config.toml
n_layer = 13
d_model = 192
n_head = 2
n_kv_head = 2
head_dim = 64
d_mlp = 512
vocab_size = 2048
activation = "swiglu"
norm = "rmsnorm"
norm_place = "pre"
norm_eps = 1e-05
positions = "rope"
rope_base = 10000.0
rope_fraction = 1.0
qk_norm = false
attn_scale = 0.125
bias = "none"
tie_embeddings = false
parallel_block = false
init = "orth"
init_std_qkv = 0.0621
init_std_o = 0.0
init_std_up = 0.0621
init_std_down = 0.0
optimizer = "muon"
lr = 0.00339
lr_mult_o = 1.5
lr_mult_down = 1.5
beta1 = 0.93
lr_head = 0.00658
grad_clip = 0.5
warmup_steps = 200
schedule = "wsd"
decay_fraction = 0.89
decay_shape = "linear"
final_lr_fraction = 0.05
batch_tokens = 32768
seq_len = 256
doc_mask = true
z_loss = 0.0001
train_tokens = 172500000
steps = 5265
dataset = "wikipedia_en"
MLP neurons of a small language model. Each row is named by its layer, matrix (gate and up: input weights) and neuron, and shows model dimensions 0-191. Each number is 128 + 32 x the weight over its row's rms, rounded and kept within 0 to 255. Numbers have three digits each. A neuron's up and down rows have the sign that makes its largest values positive.
After each neuron's rows, "fires in" lists the words (lower case) most often at its 100 highest values on Wikipedia text that the model never trained on; "fires after" lists the tokens most often just before its 100 highest values on Wikipedia text that the model never trained on. A number after a token or word is its count.

L6.gate274:095167117131111141098163133100107167131153146091115102118066129092103108115088162133109113139102090167105123090104195160141170145158131125120195097136186123175154173101155150118139093194196192066126081087100093157125129175164127086171103131096138180119132118116171110126144134102094149158102091116100116124128157180154161130056137165122139112157137123131127109123158130123156110061117141119134173162117136095126166096201149067139086119082112110103139142070159121128116147134143103074073137072157105168094048136097093081121195177083102114114153118100147106163130134211166165076
L6.up274:116129115101115136141146131078120165070109076117152056182160148062087139121179104120111096163179173074076138167109143113088144089098113073156139086132120126128141103132160093119126140141113073158149086140102126131103106157139091089134100114146151193184174128104097103122074052128166139107156123152114113107089177130132080068135174129090073100179089128130136090083066145095118158140133149149115084150072090148144107137094103155132064143134110172142064101203202183125052114144103117130175149160113184118161126090136129097130123114138120118128122148091133081128158124094093181132
fires in: "the" 59, "they" 14, "it" 14
fires after: " as" 20, "," 16, " that" 11, " Th" 4

L6.gate339:102172114089119130101113154124182201136180147111083135130124101137088129178132136091106060051122150123139084074116144170093141121133184138093091107128098145183102097190126080108141119117155103124149112046128085151103152157086134120088115147125129164171115176137107126097091177097125103125151105170141163112052153216124137114124088081185170098180173133145176121183072084154168077135156115146144129199121037151134119173115141121161090120131109155096086142161082144089183118185133134117152147088154104079148131143113106087112128121125138119159112129100143099114125145117116151174
L6.up339:131204163170144157061141129073132111153083158111140128109082137108143167131117144174140150166123131137150143062113142090158135081096156143193153151128155070138130166141147115092079151125145080123099167107155151083128100153097133119155127109089140160117193150116151086125153172107118121162118091153077109157154123075139114062127128170157151100126145105193100210117075118169144157139095138150138087141105151063114133131101111105136066194131127166180111163149138130033118092130103162125117179150062155136165141088207086108093135178155077121137128206113115117099146147130169147140
fires in: "it" 67, "as" 12, "while" 5
fires after: "," 42, "." 36, " W" 4, "house" 4

L9.gate197:165100135084100143160158144133178134046153141149138117112107130134083098142127084145121121109092094164109112180133140108149110153101142072106112101109123135154119108127153116125104084077097054130163085081073107143134172128137155122106151127131145152051195137088134079168117116109085085148122150156159135124140109141081119100018074091177131089190075111127151116126073116057070126116136146136097171126084135172097140138159132123140156191093088102127138103116100156133144114174142191069107170059160154100154152145155132092125160093166141084122113067085126120120087138091108153072
L9.up197:175096080068132118144072120149118129107158119115091083124133096127142153149083076154143074160165154125159123232120148138093120070189116175130090168189138143097113059157098102177105055185090118121109148121122156124120128129095149143123149139102111104140098097116141082145158162103158144112150132122129158137103114136126160168119132119133072083101105094169208133095135094104103088154096159112104192127161103212122091185203118178109134076117096103127147074106147119135138094133161067105098116098094133083097116139112134127098136154117187109097147131175118088165049160146153123144
fires in: "3" 21, "2" 15, "4" 8, "1" 6, "6" 5, "18" 4
fires after: " |" 57, " (" 9, " " 5, "," 4

L4.gate61:173156132096173115121132128122119114052035137153129134072100171118146185142122092106114128070069111096174120130078120135130110148159142111111114099119140127159144057101149138079161102136104123130130053106148177150109146167066195118093134085127117158186146174105127126105185199098121168120113071173111116158120095140117148101120135127130148157148114092164129180125127144093158112150192138137182138157126091080093038112152144142117086117114116179104104144147133138088082163112202124162106124117104090143064210089144143165192152099154152091115112136151158133146158147108161113106
L4.up61:104115120122106108135075139149136155159087149103159128126089110103117138138143118144130136089161137040129108119108124115106142097130102119105082090154179072082155187163111114166195105126153102149134159084132151170121112073129146091178186141122157093109115177070147095108159128129174089133208079152078185196081066111114159128151085145107142132138131125128131151128081133100121073057203104105169156242120116159151095152193165077133144079136112181159090089105152121106114170077107104092141151130150088113176150139144124113149143111108172155089149168144152123161116133126143143116
fires in: "following" 14, "when" 10, "it" 8, "at" 7, "appointed" 7, "while" 5
fires after: "p" 14, " W" 10, "A" 9, "low" 8, "I" 8, "th" 7

L4.gate115:171124116078168122102136084122122128157104148131103135107108164142105188102135089181133115120073180124155121146103079204160120138170215126119103137152141122164110128166154130136141125099133106145121097113063164166048134196146088129093138089096094139159067082132092143142126109136072081120112149084095094101137190099145090104104084128090151132163135141096175139103179110089069127137132141110147058073087091098165092138161179118155086152151112092150093157185123161113075133112128068142118062108120056071099107143158121099145129076115086118147131166140159152106142135105086086136
L4.up115:137090175148137088054092137097045095161056118120124064169081107182116120115087118156121120135076179076167121116165182110157125107093113098101110162143139178132143117175121121107156116165179147098141156118120098153143135065171135125112150138095156157150144138161129145075149165155121133139149128095125085149133101166158159107144142113023065157165187103099120101111100067154112088178149167144151077120117137100167154155156068115166104145171110159161137141137138105074123146146112167142126176145135146103077114072080109161147151129107073116139147148157133179069101175137130129059
fires in: "a" 37, "on" 19, "an" 11, "while" 5, "the" 4
fires after: " is" 37, "." 20, " was" 11, "hi" 6, "A" 6, "\n" 5

L9.gate484:098076159153138109139113121128113098120123171147105084172092115099162137117090142154095120173099182158117135147119186122121091121111147104062123137127116088175149124133107155159139123210117137117119116143172164134131106158161136098131121095145138092138148136081147162064155136106083173191158117100127124135070143083086111126105114124073163100154151103135170136124141090145123169095211116101147123089111193137129137149117137070149134123128143134168094085162085138104145111091085100161130173023119141072107068165119152066124149126140170143135172200116170119124206084194217124166
L9.up484:061200114103137107146109124140202158141084179083196135084125085088122203110123092130104105129109144170151104120109066088156178219123138106160117129159108106091158134136243077131177136135161129144173091117168129172102136101124197177134145149144166133209099121124160111094121092151147096148166117127154134142094090134149146089109101158142155125143120125160148102114131142117174133110142135114085089094161161094118087126098124133114117105109098140156135133154155123116121123069133150196099123072143215112126173108136131105126145128162084150153135157102192071157156116137099075138
fires in: "a" 27, "as" 11, "at" 7, "according" 6
fires after: "\n" 53, "." 19, " \"" 12, " " 7

L4.gate449:178121120147100108168171101125151076143129122139124157158176100112151115143114073117108069126150114128128131077109177153113109237173138174108164137142141087087105105144138151081099148169115062054138081116154159165118100136146170105119136160099113101078084132121120131115117134124155150102132156177073101081137086172088081156064137136112087191177181119179119095084124128107158172108099066086167131138154112080132121083122139121158181121106104146172179172130127126147145172164150044101132087097096156107159092166142121170177127101120149112127190156114167117162136170112104132172
L4.up449:158152106148112166136137179113101124172080104131084136150118142159091110071157077150159083097143140099086128154057116111132074057140133077092069151142189121130153147151101127108133121063152155120126102107104141137173154150150123171143136122088164066103149106121124069126117099162102155158133141175135121102108136167112100151108083179097190215161078144147089176082129187139119101135122121095114083078120088143081136163176123119136144134134160095123196152160153196114151177111128183144146119123142109125158198140116149097144157094110068069114200152155160162166124180127120134089
fires in: "of" 53, "non" 12, "medical" 11, "appointed" 7
fires after: " one" 20, " no" 13, " a" 12, "ed" 11, " House" 10, " Hall" 4

L10.gate17:074127133179037121151170141103140145137148176099098125097154120082104122123152162146139079082117114146173166142125142067131102141143111123171132166157125182158096093085147154125171107148116096164099128120043130097130036090130120113143149182148143083139207152135143084172096142157097117144102120101124107152154071078081099104128113075060105134116113151135110082139161188100101114121167145157113142136095107126190171154145143133174160113148057128090099156175121138151106164093113086132145117149162131165093097138163138131181125148113026137131121204131167155138118109140141143068
L10.up17:044147097124157127126103103113113138132094158124151139149103162137075121114125208091179121094113131076106139143130154108100124107127080137100109114118092140172087140123088078133168086183111131107140125038077085131158177132167114109140093143085213098154133087109143158107157077091146193127129120138142177155180119131174136155159058138173115163100095149061099093142225095146125129118143207160136152121132116135146123048112162156101105129149098067064126156125114132124144132145114108109159143123162085126147192117180110114102133173115068130073181147133176136135114125131135135138
fires in: "in" 51, "the" 6, "early" 5, "elizabeth" 4
fires after: "." 39, "\n" 12, "-" 7, " the" 7, " E" 5, "," 4

L4.gate272:113142116128137141075165127171162137127083091111116103093153137121155124095072137147132119111164066113147048128190147157109199148083099196083160125169133149193108071202197151127106143123117133108102154136105114124175165067151117173096117079017145118163124122141132151120116103122177182152162118173137149131133120072165126182126162123157161107134125070088159104103172147122129180155140102157174100145151152098134094119111081133131129091080090088125106137115098049117098124138091141195129135113123191123128128165156119190144095126125135141162138101128106140132092055106153142106
L4.up272:125080159190151154131135136139115193138135133054133137047130123127131079145091123124138168129109184161130160080195111119148136119136140128141152172196101109113089122147132086119138138117065115142171085172195159101193118119155144150186149109123195168115129070130110101163160154064102157137152187162140124119150196122126144172067159152147121121141083173081121073099133123067151214135097090144101123135099109127113117110121146101094085083160183109097127128145178111154167088131119097143113165169129138120198101118090092115141127105095132186142147090143126114141074096154101180125
fires in: "and" 20, "instead" 10, "few" 10, "went" 9, "www" 8, "than" 8
fires after: "w" 23, "te" 12, " w" 12, "fe" 10, "ed" 9, "el" 6

L6.gate299:158122147174131110131102143128163094134120133134126139135119130108092122108205131137112083112148122137193089191110108159139104168100039084033170152085077117146130149128112097072131134146123091119109107123105127153104128120151079138119150103087078133156205164133156120183125104131129114172118123092113152096128149102119095103132146172133114133174202153131136130152106138109119113114124136144152136199109167184133171126129033087111138188083132139078133089145107064128121183132157161104146105173082106195129108095127094109155168083099135117120113220056161164158103162067139138113
L6.up299:114095148109153150137148126127117116148166138110129104112159200124118146132128079158126139144127116094175135118147150172195161113043134209089132137118133076108103081127137076120154068140083157115070136090105138123096161102143143177135179139169117133139137120095105103194117104133147073146107178189133137161131084101126089151123136162092138133130191106113131101124155183139135152130101047135120053098131161113174107167109176152142101186197113137165141129129162063180130100122100069079141105096076142138136159119146175126132140138114217220139121155105113125166170146129099139078
fires in: "of" 18, "votes" 10, "according" 10, "initially" 5, "swing" 4, "title" 4
fires after: "f" 10, " in" 10, " V" 10, "d" 10, " one" 8, "w" 7

L6.gate474:136108137193143149115048101116137102164152128113132150155157155089069141115058129118137121075141135152154068157124097107106094175130153127191132092089170141129125123099121069190111085132081077135101108084160150124071087160146096111106110105075110149141106227104081170134073090121099137151129168115183105148197121147102118116181144148138094152158184082088107072126158136144094142098105121118120136119073083139160109103165110151112065095082120142090100092138117106163174147106203163111127173181129130149096087148144138150133169111135166073130124148133154186110135106150147147186
L6.up474:094144122177114116094079162130145108142126110078127123159107136120104143154192069100129147155096141129181233166112152141148088169104167121113134116104168151099104130144073155154082158120127132109166141138120154164113109126121094120080136163086179124151137088123172137091080111121170086116095098136123163148163195117096147136166124148176101121148134131117139181133061062171125133185119107123119121116080141084212090082173153023169174134168103130098162121122144079076149105107120079151124133171117119107124131137161111107155086116079046158159141090080088146146143181142099124117
fires in: "in" 13, "best" 9, "first" 9, "under" 8, "upper" 6, "for" 6
fires after: "." 14, " be" 13, "ir" 11, " up" 6, "F" 6, " is" 5

L8.gate464:091141142158117205129052163171068092125171137179133115136134120100166076170093133101087115158112076112111064109118149096125122087181113156147162148092157178104130188127194146064176127144124081137120171135141117157129128118128122069093160118198093119073162168155119105090172096128080178108078105126142132112129123101063150162191161129166177145170112149154184165141179170137099130102102125195132152110124091167135147136130128122122085115119085119128112127147171164126100182126175109193111092091114098092123134152128166105094149140132130133147116188112145096161113145122086114050
L8.up464:170114104096107098115130139163174185172157096081063123076136155120143128105108182139141128079146124123103127064115093165157151139094117135123103156136096089145175188181154058112155131138096142181110108059135123136154148102090161102142120092143103082139146067114146111060083114177129115173125164141161133190199115136177133095172163121119141168090115172167138144215146121159134089137084144152080136050191112177120107161170171104110151156126138116107117135141077145131112171177149111141118127157109108107142091146105114117097177141112120134213069148135104081126175125130175097132
fires in: "there" 33, "experience" 7, "bureau" 4, "patients" 4, "direction" 4
fires after: " the" 22, "per" 12, " The" 10, " pa" 6

L4.gate377:134157103093079040193140100100067112129086097178118113133129147057122154172161115120038158117058089109135121129085118143101120122139183092140093128115126144142110145145091125101165099161116139159132016133162127121142122161123130163138158132119112119131143165112142167106129173157100135119130090092143149145172139158146130093151126106113048112141173133116132145180121118075148089128162127145182140085117122108108129101116122147124176162126098110121138128109053171060137180067119153131115124154171111167149092129085133116132112068163173058150196188048142126093130080095110121136
L4.up377:178106093106160133148121076108096137080114149183089114138096178127167140141105138208139086160153149100127095122143126115106133126144081146186164126146123140115174123162118141145104097140133047121116151109076119103161057140122115118206143118105048128129109106116122133103169186108138166109171143078116165119085111149189161146141152096131173034170138156140052157164148099126132066142092145096117182145129170133086141121113179111166065146112097172139154205159121148111159128111088124125113101097125097138095088044108125155091140135097133145101123133157153192172158155165132156159
fires in: "which" 49, "is" 23, "location" 4, "details" 4
fires after: "," 41, ")" 15, "oc" 8, "Personal" 4, "o" 4

L10.gate69:097094090098119115103155163130120172121131114199121105163152122121122164143135112166076095087129173159130194161148124155138115126148140143107112089172121197140149084123136128130156143087170071123132143102121144119142136154204164089176148163139058164189149106101132155135142108146133136159094166171089159103180178154107127048099139154134135112113093121131147131092110101113159128156106135126177148126069056141124129137075126112155103143105078110109149106127141071123159121122239138130074158157194065049130139179115079124079105179087083140149147144140121156147088191113110092092
L10.up69:154155135140194113135117146174196133108101158089189049133141086168137156106110116149127162109173109084145124135103163105129120153174092145116128127188143188123122072101149138202145111119152083090149168125140159133124139108088145122137153116102095101114116165058132083115137116051127105158101150112117082117145118140132154068171123092099162212107110100100183159137201082109133128108111085170111094155118077128092149121121181065147086144155107174171138092088112134118136161201155169111143140116123134114163121164174147106133184082077147146112186136174148196115112167121145097089
fires in: "on" 31, "august" 10, "june" 9, "january" 8
fires after: " on" 32, "\n" 21, "On" 13, " On" 7, ":" 5, "-" 5

L4.gate201:144149120152175086162136194101133212125116209117108109091151122110119073113129115123107128117075146135113161086160115129103110158108148103158113094107052153122164112069160135155119159156096145138084155071148167139115146113091164109129108176180121107096144102112119145147125136199096096119142047182157151108103113118072102139118174154170081057171091128113169175172122100168121158131094064113155134156154161105100087158132114091148161112166130086111131165145130076111152144162102158091136089067123163117142100104084090111076131153148089191203158180134108118120124073156156131110
L4.up201:129169150106120166073138077126126165156170118133158149050103133073112154109208053144088124093127176182141168109081178139123090163138153165130113123127222122111106155146117117099124149108125175087134101140108096148079161135140162086098113108174091136140170111171168161097109140116108110118119137154138146144137138189130109141124165118137127168109065114176145078151099107093126123130077106122089093145075108147082146089152101123101122122123068212136166126087084118162110107104067118146104062106154124079127089075098167138139097089116095155101096203103155084139190165120124117167
fires in: "s" 37, "as" 11, "cross" 7, "a" 6, "of" 6, "decision" 4
fires after: "'" 43, "s" 12, "A" 11, "ci" 7, " \"" 5, " new" 5

L4.gate47:102120159164109173094135158112075136156151077096097171112119129116114207141133183161122082124098135161115096158154151159109164134127188144202153141149174112093089122121135124186092166140069152144135162076117132051110106160158138158140132112148125172135103134130140126146162137137103094101118135119149155152157148071115058106171203141103148202109182117162212157147097108155164082163167137185107106110135113122087102148123100122149094101124108133135124120109101097085111116114116137178101132177155159135102134150138118083175195141068186129126179141100128146115056104091210179102
L4.up47:129100144074134175123137110084156141114144156143129205142153119109073139139129104145217154126120132116119045143139212087112132074098150129132129137099145136121162127200097077155117090174109120141133079164152129138153134114103164158121152147090149116105056091068139151166129101086151152162106078117139145132084118111074129153101092143041102084124142131126133143136117117135109155099119084103083103155105116153173120131119075086099174119123084115103147096107150101143151147138201091158119196140122066124161170159112109092120049146085144117094175164155073116118036110151086107121
fires in: "television" 17, "few" 12, "wave" 12, "must" 9, "two" 7, "telephone" 5
fires after: " Te" 24, "wa" 16, "te" 15, "fe" 12, "mu" 9, "w" 7

L6.gate332:073080111095151156138126121081105137090157085165095129157129180155127116122153126125130087153144127125116091139188119119176156131147166132096195111119129153064133060137150084114121190052138121154116142135151129174058165128184155137095128089132148121092135117077128122093029088139096078095169142077135105115139133163136131104056145141091125098104165113120133116163111154106084090139177150106191096134151132108106071120156223096118063158098089154112133081201123134131135123151049130065125113111145142143152107186157076128130138090118138119148137177118174112113130121181154136112
L6.up332:107156161128146168141116138158123156168112167136180202107150120128161091130099166129102161146183137150136189139073116106163143071124068136115087182133131134107074187085070123163118104142147107172110132098123160138093145147163128134102193082120153146115189139156084144153100047165100113153202139137069107124132129197099106148077151153104176152132117104102163183137124133100134117132126147201138141137129152162154139151137129137186139137052171096170137088136138143099126127081034153127141111131089150115146159121145087073109121151131175130140111152173131131136160111047145210114
fires in: "was" 36, "according" 16, "details" 7, "being" 5, "network" 5
fires after: " he" 26, "cc" 16, "ta" 8, ")" 7, "w" 6

L7.gate14:151134134040161135136081111134138161105162117147079122090104100121144180156102088050084163149161102170090150174119141122107116109129171086054193134117132118154139162099135088154125154151133114097137161124075142167191058168183160118125118092180104158110127139089104123180113130134098084153126137156183133152080051183102144112134161147173149153162084130135188126143161091129081141153182110148136083169152125117100177146152128108140161135117141087176124121161180162121104104138082196132122105174074163081123144130099114148115143067096093142067187097123101134144119166122111173123
L7.up14:112128079119209088129109138106191085161090137182129095102149138107087126210169127152131132093115153119087092184128147119156102150098180105164112084163120077124143209172194090158085113103181129116119120084122175134184137180124127139130135136108158103099132085098130115132071123198195091122172173163157119143127143130161128128026122182161129144066152126135167126088116113097158135139106084169192112098136111091074145135188112154111132100093178139144174129125124167103075182143150154164131134131171135153154130147132125118113170128120140068154142155137127122115113096073108126086
fires in: "was" 29, "as" 26, "also" 9, "secretary" 6, "appointed" 5, "assistant" 5
fires after: " he" 23, " served" 10, " was" 8, "ed" 7, "t" 6, "point" 5

L7.gate72:124196117113110096128117169165111140118093166123140108119111160119095112131101144133112141085119091169085155146140135110125141179132092117140120090141143137160089196145176217141171126133093116118131137083106096140114109196131179129150083088136161132187159130105172113119091126100124155086117118116154196105112076148151113050151104175147140117166132121134049112139108101105146106110080152161115168107117046115074114115168119116124080113170116064108125185149198138120079183144127133143103188137150125105133130077114180137125081057097157045107185163097202120140093123137118144088
L7.up72:116100151146117153128136040148163116123138103100117112113096166137061072141096131099132121075106116129107120148124142161172117063154127139136135174101186082125170155143088148125126134111182148095167103137145151127134148174152107104120123121109096135161098150138117117118108109109095135152066084067127170097171108092098095112108107148095127117140104196133114090132064098116067096140138106135136152107121117131078153168166181140123117121109177104163077214158155065089142135121148083172097168109135138105153088138140040148112124080126101132133055201102090242056109113127126145114
fires in: "which" 46, "they" 22, "it" 18, "some" 8
fires after: "," 42, " the" 16, "I" 6, " The" 6, " and" 4, "." 4

L4.gate135:160141117137123114147127091089115120155125153122094124132110115145033156136166080091163078177164141197129141178102095142136121125123144112132120110098155121068139109144205127173126117192119132150134076078079129173127163165162071117112139171130102099090036111138118143090130078118056202149109118110139114164094163108087109130128116105124103165162129151140094100165173103085074107098124074152108163094133041069165159127171152116104107092150136092135098081169126183119125116099149123118152126148085153139134101076159101199143116101114168119101201146144085143155152117173137094147
L4.up135:103134074169176105155100148132095048133094135092109101157135105114132156140159103104099188200104102157131202074152171150120130083109126103153114156144104149113115163166173108173112074110136172097221088118173099117136130165180109137145127126147139162120171143097141137097142082147144157156099138114088066118090128125140199138134146098138137130081124143153143182089111097147145052166148116115066175133091090088176161073067111175138151124129136122124142122182115125114195118141097118111100066164090100178164108168081145103145130123149136168075136156118143130175068085116139150098
fires in: "a" 63, "an" 11, "appointed" 4
fires after: " is" 45, " was" 23, "s" 5

L9.gate280:146105113116194176134130183123100129101100060131117117101137140164093138133107148194102051162151147123109139197147176135141186216140193181106114104138166150117142074120093100140141137105125142136114154065110147090126180167142110126047060094136143106136114097134128125126125145147100172202097142090105130146135166137158147152126113094220175151121167127161126134194132148082129091118147113121126131099141087097090111120123081081181107141105060132175160132064135144140103155140126191143151041092188125118139152135111127154138151091117124179139094168136118151136146156120108099092
L9.up280:177124111136100108103162128124134163135130152174082125145115120118171131159160135122182132125170102126151121134103106106082135164166127139122104097161106156136147109140209131151101129085162092134171166079129213164117065135129185156136115167171079181153109158053131122091105121128139160206142144127105156114180123119166152105128126112110156140102075117113118133114208143135122175142104120116104166166099102241147156128115162082115107124130102167075109144108051133123091134110134142101187088040153140139120175127173100128082147146083095110107142109181088184133175132148176121182
fires in: "on" 49, "june" 8, "august" 8, "november" 6, "april" 6, "january" 5
fires after: " on" 26, "\n" 18, "On" 12, " On" 7, "ed" 4, ":" 4

L6.gate114:051089135146143105087092142141111142088154093136122039109157114131084150132132108134140164145119120153153119130098109144130137144133142128097178173136157198113058156114106124140161102157144079110166204169121094182111107153125121122076133110150118102097097162126089064152119116208151147147161115142150173124087128086119205147110083157167124161114180176102147099065167110112160174177176170120096169094090178130109118066136191115136192112120127147134089118128162130163205142169133156093132128135160157137121149174126194139084121141140142144117102163163129170174132117197109087142
L6.up114:107109141122218074127132138155092118124087112144099089056166119120098162159123113138113108129145119138154099127086112160184145081164165092194122142098134076089157104171143148092100112078162121106139118121136123110126151166126145127128095085133138135144149128053113124130094175151145154120120162128111158156159053048088117106118097131127086163119104144072143103109101121144165080097128090116154140099105197077134152007126150164091101105113112109148078169095140123114116087128104154116132112147144146147045149134074142210115102105118147101127122139108191157137120123102119208046
fires in: "the" 93
fires after: " in" 25, " is" 18, " was" 14, " became" 5, "," 5, " also" 4

L6.gate159:092100111084152115176176137157158123117113107168129093173129132127143094114144138086134178130102084124113144129089141107147139134194113139084132123170110103161072113096107107100221075122134139095103111143155113120123156205161169167067163147146090188151130090105109106148184118072159139152117151177117159106178146146068096127126122203111100142120129139146175116121165153092107100095144128172155148113166130173138135108070167197095122106134166161117108132137153085121160173181055128107128088091132140150078155107109081118109040152108103128142184147188148191096128073133131074108
L6.up159:156129084144089192076150140183050115127087159160180118130104078107131143165083084146143072081106157150058111112148114081150106154111193129089178134129133113107129127123079118119110076126146105109174142124146077127126079117122127103157120171187129126116134134125159085070124071199108112134126177160103128075135163126119137150072151096166231099173058091155068137131181160133134168095175167117142049126103107129106140172118151152113162098101149087096075120094104109090123117111161117133158141103148168134113146090185157104162151122123158146117098160108113124106118148083096093146
fires in: "the" 55, "s" 22, "his" 14
fires after: "'" 21, " In" 10, " under" 8, "ing" 7, " after" 6

L7.gate57:104135152141156141123151152170184171112096160184139129171233106151107170145178127073076083130134096134146182134160153117170107134142117087110131168156149118082156210104109166110108123104070178125122110143109102124163151178176098129107064091144091169161125151093079045167091163132095105125132095115089136161134127140123157100117109224129080181110081109129077085162108125096135149022110095128152103153163144154155172120117174152140153083112121099139132178140125140095114101135129125125115109138110116138161090109136109044133149137136102105109172150096173140104105156091123111125
L7.up57:146078151126091156108127142179114093108120104128155098140137171075107137123162119139133163065090130152090110207127212146133138124101097136141119129132158129113139184103094160108108103099131058186090103146184134179077156114096055097136111101169141137099180086139092065101124060169118182145134099190135156125099163075110123102146117113066138153102033146110056167138117116151121130097081142155160109087098139079177158128108081110101104115125200169128130106124143131157086138096132094130084120154173107120131111132137087142128181100084084109145165105143139127188101176101131105143
fires in: "in" 56, "eastern" 4
fires after: "." 40, "\n" 9, "er" 8, " La" 5

L4.gate467:156104099098157129168167088146158130130191085135109143105054086161162139100094180130134125071128145114119083127088092153112109079105152123049085134145109119132138149117156105115192076120129103053122127079151147122132096152127144120124121140143122125157164139074083164171148159152084115114098163117058166134051113136160076124104182143066120073107154141147107084156082112079168142131191141177131136172139151114153179138113098156108144222147152087157147164128052131128167158119150163068099128100157141156104076156089140103162109157124163144117140153084169096142097137169159105135
L4.up467:131175130124107120152146139110165146164076157097185161094118101104119135132163108102113158157114082112092138161082031155113187105113152112135071110125116142195130068131078195143095118083103144108117172104100172163123123096127197137154130185089123129092120121146115165076115173141114094164110163149136181128158159163128072123146088068135078130097115107149080076123077092168118123081129122195173162122116152125106103103136126088155122143171132152106074140122085149153104117190132024146138138135092114131124111143133167076101087133167084045122094133111124116082091128157100113098
fires in: "that" 33, "which" 19, "living" 8
fires after: " " 35, "s" 34, "," 10

L8.gate1:162102196132028120114145154128178170106095149104165123133147057127116111104116097107148115104121130140194138084169190128129132087125146143110091138126136101166082150147168155099151172146144111030078140177157105160055249192169150129153124116180128134106125148089159060125144100138106138084108155101176152136134151102128168122134171177093165157116139147124180102128067113114093105142119131107128163146157118104084122136166104151121091150134152174148098190103137091114123140094094126079094114139137130142138156089148065158097135134095145139126103180127131167075112177142167102119
L8.up1:084088097169112101111167140145147130184072185129151151159146143171162110119161070145105112149066127117123127169145121132107086116115171143168136098160039128154146099091131166122173147144120118148111132164175120124133094150106206107168127135142131159101203173170115179131111127174089159153079157144112127051154168122058153081154133152075153126155112130113137111102100122151107119088148151152156151114119085125132082140071127071154107142127099132099097149122128124079101127139099111150078177124167184048084125067100090085109171109120141067127140132193134099068108082157120189146
fires in: "these" 28, "s" 20, "his" 11, "their" 9, "civil" 7
fires after: "'" 20, " the" 19, " The" 15, "iv" 8, "." 4, " and" 4

L4.gate493:165155132093079207090112139134124126131120112141133101182091101124116161122149119138156131099135140128107129088132140133102124245106156124139102120185100127171147134101125118164124141090179148103147215110059082143073151144157092117140150168118115167187137110165124100128159108130158078087156187131103168191130168175106112075140162124151103128133133126182185077109107106148118103114098122143153164158088156099105160152161165139180154135133123152160068153162131122159146042173083133112166134144092140076193181149122142134107122063120103163060155131105171137089144178093090142144
L4.up493:130162119127102107099108088118110097185210169146119150099105172133130156158147137126149148085166133102127109101124128145038121106109143067143168096122117157135116104067122137194054123092137131153113096087131150134189112107155087075128069147129110133089140202088104122120136147140073140151163121106094109143091121095112110143180130068090163132144116083126128164145134152161166100081153075177093107164137112179109140189123156105149058064133078082127122131180132137074112097113136119148207133091137117129104112138128179162190156086175137128132140181122125139170108111110095105216
fires in: "there" 33, "them" 26
fires after: " the" 50, " The" 10, " Ju" 6, " And" 6

L4.gate46:129060126136169137085098136126128088159107112125166153086052154103090075090129118160119127109105162158102084133100092094133082075137191146150116100117119103165145067175095103076119100119060091072118123110175119118148101151165122144096111127128144096060083127128112127125129104117096107141172173124129117156117131185151122142104062143145128108128121113108229127079133128103111109143102103132072127162110131182085132143107208109106159105188141147130097094207165125078100119163146136114137068161068094098127161137105119131130168046112057151088102162070104153143131132091132132102
L4.up46:145112115118115123130101118138091151075134120126127121091120204108088107117123090123140144076149120121206097082132076120102097148150182122160110091120103107222156130120111090130113146163109177138147121087122114108105122147126076161114123172096110074107156102156121118110155093138117108088182142146118168078128147133179132121064124137114093119162141063125179092116124178098121077079116093107095069143099104168127127189095139082069117158120080197101139098084164120086135157151148178075135105147142055026173164115145101115109156068138091163119079150118144138144153136104088162183
fires in: "from" 16, "men" 12, "my" 10, "at" 7, "while" 5, "by" 5
fires after: " M" 25, "M" 20, "A" 12, " F" 11, " W" 9

L10.gate449:184109105138084170095098163116144148091114134173134197178123093097121087179138147113105151083129071165118127079123106148138112129120155137096133162119166092110135102117119073155154131104074114159180157122119090199163087088137065154165151162115090091142083123152134104109104108096103146123113100138104083121112134120103141085152125091123101106129126099143102133144140123106071157103165153094134098141134127116158133177127109069090113044114143104090063116126167094078176163122081142164131203067100139166165054091109140128118112169112118118172131185115179072195175178198147098108
L10.up449:150117082162187145110135146170134149069101125158112143128163113099104130128161151111068192147139128153145065162120088148107095156131197105152134166087160128122169138142050097131160093097107086148175107120060194162141109146142118130108109174156087184098106146128122157114139147096076096184106013160128179127129148134141110175127158067128101094118090129157119106107064117108121117130158097099148131156129148120110157181074092130088110095091128149103102110130130132083110145064117155105161136089166104124128152112168172144177103164104065184135172071182145112155151092156097119089
fires in: "to" 15, "a" 13, "as" 9, "scenes" 6, "scene" 6, "at" 4
fires after: "\n" 38, "s" 23, "." 9, " S" 6